{"bias": "none", "optimizer": "muon_variant", "decay_shape": "linear"}
MLP neurons of a small language model. Each row is named by its layer, matrix (gate and up: input weights) and neuron, and shows model dimensions 96-191. Each number is 500 + 40 x the weight over its row's rms, rounded and kept within 0 to 999. Numbers have three digits each. A neuron's up and down rows have the sign that makes its largest values positive.
Before each neuron's rows, "fires on" lists the tokens most often at its 100 highest values on Wikipedia text that the model never trained on. A number after a token or word is its count.

fires on: ")" 79, ");" 11, ")," 10
L2.gate324:474584557514497549535558528488517468545487471539519428418487489479477483492493503496436507491541504467466514564470461555535520445479476464506494515467483434495414492506499493580487518575453462542465435502509468447533496505434407476453558501545441527500459541531533479478583529580527440540
L2.up324:395528499491497541471536576509504443483503498434505456396549437508501483444522509510459530500555504496489552482440475486572495461533436457532527551496533509505464440541465500468564537517425506483528474461487533432457456576546479429473497500518518525559493541570477482470469462428484456504

fires on: "," 55, " and" 25, " or" 4
L4.gate619:503524459432537587532482470485502503524473553520419506512469546552535496554547430522470476470469498517558507435520534433444500540463465480476458488441478488482487444519509515474478499538512462444489474420483504508436500482481495487595485455418527476464587517528532549394471457448473517507
L4.up619:491596496448478509571499482472509516568467533494436465514490485489508564524506510437463420478496525484516509490563498520487485495466464483474455531545545503356436464547544513487484524457463476466423507464529507510447523491544411520493511521514521572455537519542469496432455422477494516630

fires on: "0" 68, " |" 7, "o" 6
L4.gate798:567462492512467480539529448493527483558517540477500546555532505517471483439492523473485457545514450453591457543602449498532431489557492559546503483522486509477524552516459592458461502458507509411538542496512539411512531549505525465498428507483533540541497535482478543472458536446494482581
L4.up798:478497502522451504473515512449543486525479495486488514532414459468444518510492488468458547526566547535410445505422484448575523497491508490426452596432455521438494533559494505523473549497586519477502491491448511502539500546457536519446496512469546527490471535523511413442492464440535531503

fires on: "\n" 64, "," 10, " to" 9, " (" 5, " |" 5
L5.gate712:498491557547525480503443510504434419529507473409511523474520536560458518420560494575451482488546513498505462518451440448496460502462495525476525512521473516556518527509517466469469505489471450497485541535497468423414545543541504549502454510466428517522483501564482520502430468541491437486
L5.up712:526534515472493503475463498577524517397470517508530431497419508511411549452484497420501519461522482485509535510552518528497531519491502477458566612557516563482462534508444461460452580561540505527447477422452458510525511529535503515485438528492530458520473485442501461476441439486550518460

fires on: ")," 26, ")" 21, " var" 10, "]" 7, " six" 4
L2.gate741:557465519471522462455554589517501521480505470502492464530517466530471472514531439539504496475389468501519547423447556540515509495491483479529531551564493534493473478496498463544560504534500502486451471386433453505474489468530475484499500483526503493500475563460542575518522512500507433510
L2.up741:474449428438569559502517497465511462465472485466552566394536458441496572522520520388535479521494517522534508473540523485568509493512473463543481466447481519492476458556489537571535523504475456538521453415496564468489447495514495495436541430450509502552537496474499475457482563555493501585

fires on: " |" 81, ":" 14, "=" 5
L5.gate473:515531504460484471455530527477575544492608553423536452498522507530552451484460516543536512525471507546497404485483551467539507522587519505548461463542591503486491553501486443558470525463512524411499557502516452525490526561411357436546498514515518481551487500545528553465454511494548539504
L5.up473:527523474488542469515425387432545459527505559392510553440519423485444515470554535462560492529546484527477461471475500482539541522511447466476546507511528492426470542511529502461476553477453543522441478524521487500502474431509518524512480457491530524487511541478518496438445498550470530440

fires on: "M" 19, "S" 13, "U" 8, "1" 6, "F" 6, " age" 6
L5.gate988:498602551448569432533498504484467405524473584495512500515441533508486506543508495483447526493489561500429489492459495485470472475437489522498508538506446493524556513536446501540559534511485494538567451561454546540488545471540484401498470449494519463515467455564553490513481464520445479549
L5.up988:546488477456537460465538519608466548503447519527501510430513511522509547504573475553518536490540541475521491506529494517431481521536516422459449469470554436551520472519488480471539476503443560509575532417454513478500520488496558532466538520542570492483491514571555523525497463576520475473

fires on: "," 36, " -" 12, "ong" 11, " more" 10, "-" 8, " long" 8
L2.gate246:498509498422450538554481497486509507499497551493451495503531557530523526510566474473502433522492466479548490517529608468471521555451430491513497546460479446532414490478494473469483489459526481468464473527562533541478524496424469476496531503456543466474454570514526504539579528508479493519
L2.up246:504497533470499594491512490552479538519468519533491525471540469494475531474476494464397509533489560507512480497522502527494529519468515444456522489465433562445521518547413550410441446484536498494435477507479477513493495492541511491544492484509487491503473543486456533453439503502522451505

fires on: "F" 20, "st" 17, "ud" 13, "U" 8, "R" 5
L2.gate545:475503501512470478496506494495574528481480539481504575479422494520502547514492422494489580486529450484481549526470475447452401572537487539499570463483425501538470522460469512494452527533501598525539474565486493489495539503508524503454489502464535485448509455505484521529410498564488475521
L2.up545:512476438524525490567555472502528434505486582582457542492443518504526498518604436502500545446543495510524443464496470562551482519532536500459549499525560485547540423580511509480466460510480591557564519515504517524502488502494525487444480566472574480504518475464438498542491505511457507442

fires on: "," 37, "5" 17, " (" 14, "4" 7, " &" 6, "-" 5
L4.gate184:423543502475442442532513490512495443469570448488459537514455564487509569475571492518537510419545506527551510437426460505510466453538492483462415471482494466537464461539483512547463521478469464475465532481480491439478490482503533531575530533474535477508506519537527515513366515468516449475
L4.up184:539556557447529471532472501469483539468539570529451463494441559503527528564480483514480467493500476479483410528498484555469445449480530541491431491448482446488421509506525500580485516569509481481420453498467446495544537460498492511544475603507556498494561516514443521462528519449561505541

fires on: ";" 72, " |" 19
L4.gate697:505426508466475511501487447536524532556496527533458499409442545519475504457545512524542536520461535492456499507588536497492495525543520510544441573511551533492479514503431479529510483489551547416515435505474478482457635521498474511500445509498499521568521513571431497492440588541471436520
L4.up697:522610467421528532526474514502557535573498509404554454480483478493509522434458507468488581513567501502448544475512513494481521478528494500486526515504559542461495527548512542474468502476533510467430536482508520512549567518390450485499512593513544449509432440482500479511567473482527531470

fires on: " |" 18, "s" 12, "er" 10, " App" 8, "ight" 6
L5.gate967:528503512544518518618493471473502522504518539549532457533507547581437505455555530495440483502477458492464479450492436519509499501475551438529503506568531519536516500450473509492441433535491565463548506467521587503503585478543510474467444514554470467489543491510462525438479535538553555529
L5.up967:505477453511447603582477555442514517516518563529595513493523560597515493472460503518489519444423527490503504442538477505484487532527541465467520507542485523454495546502500544511461454459564526506499544539440539468486456419514493479499530577509466512380413497498425545525502398531471517516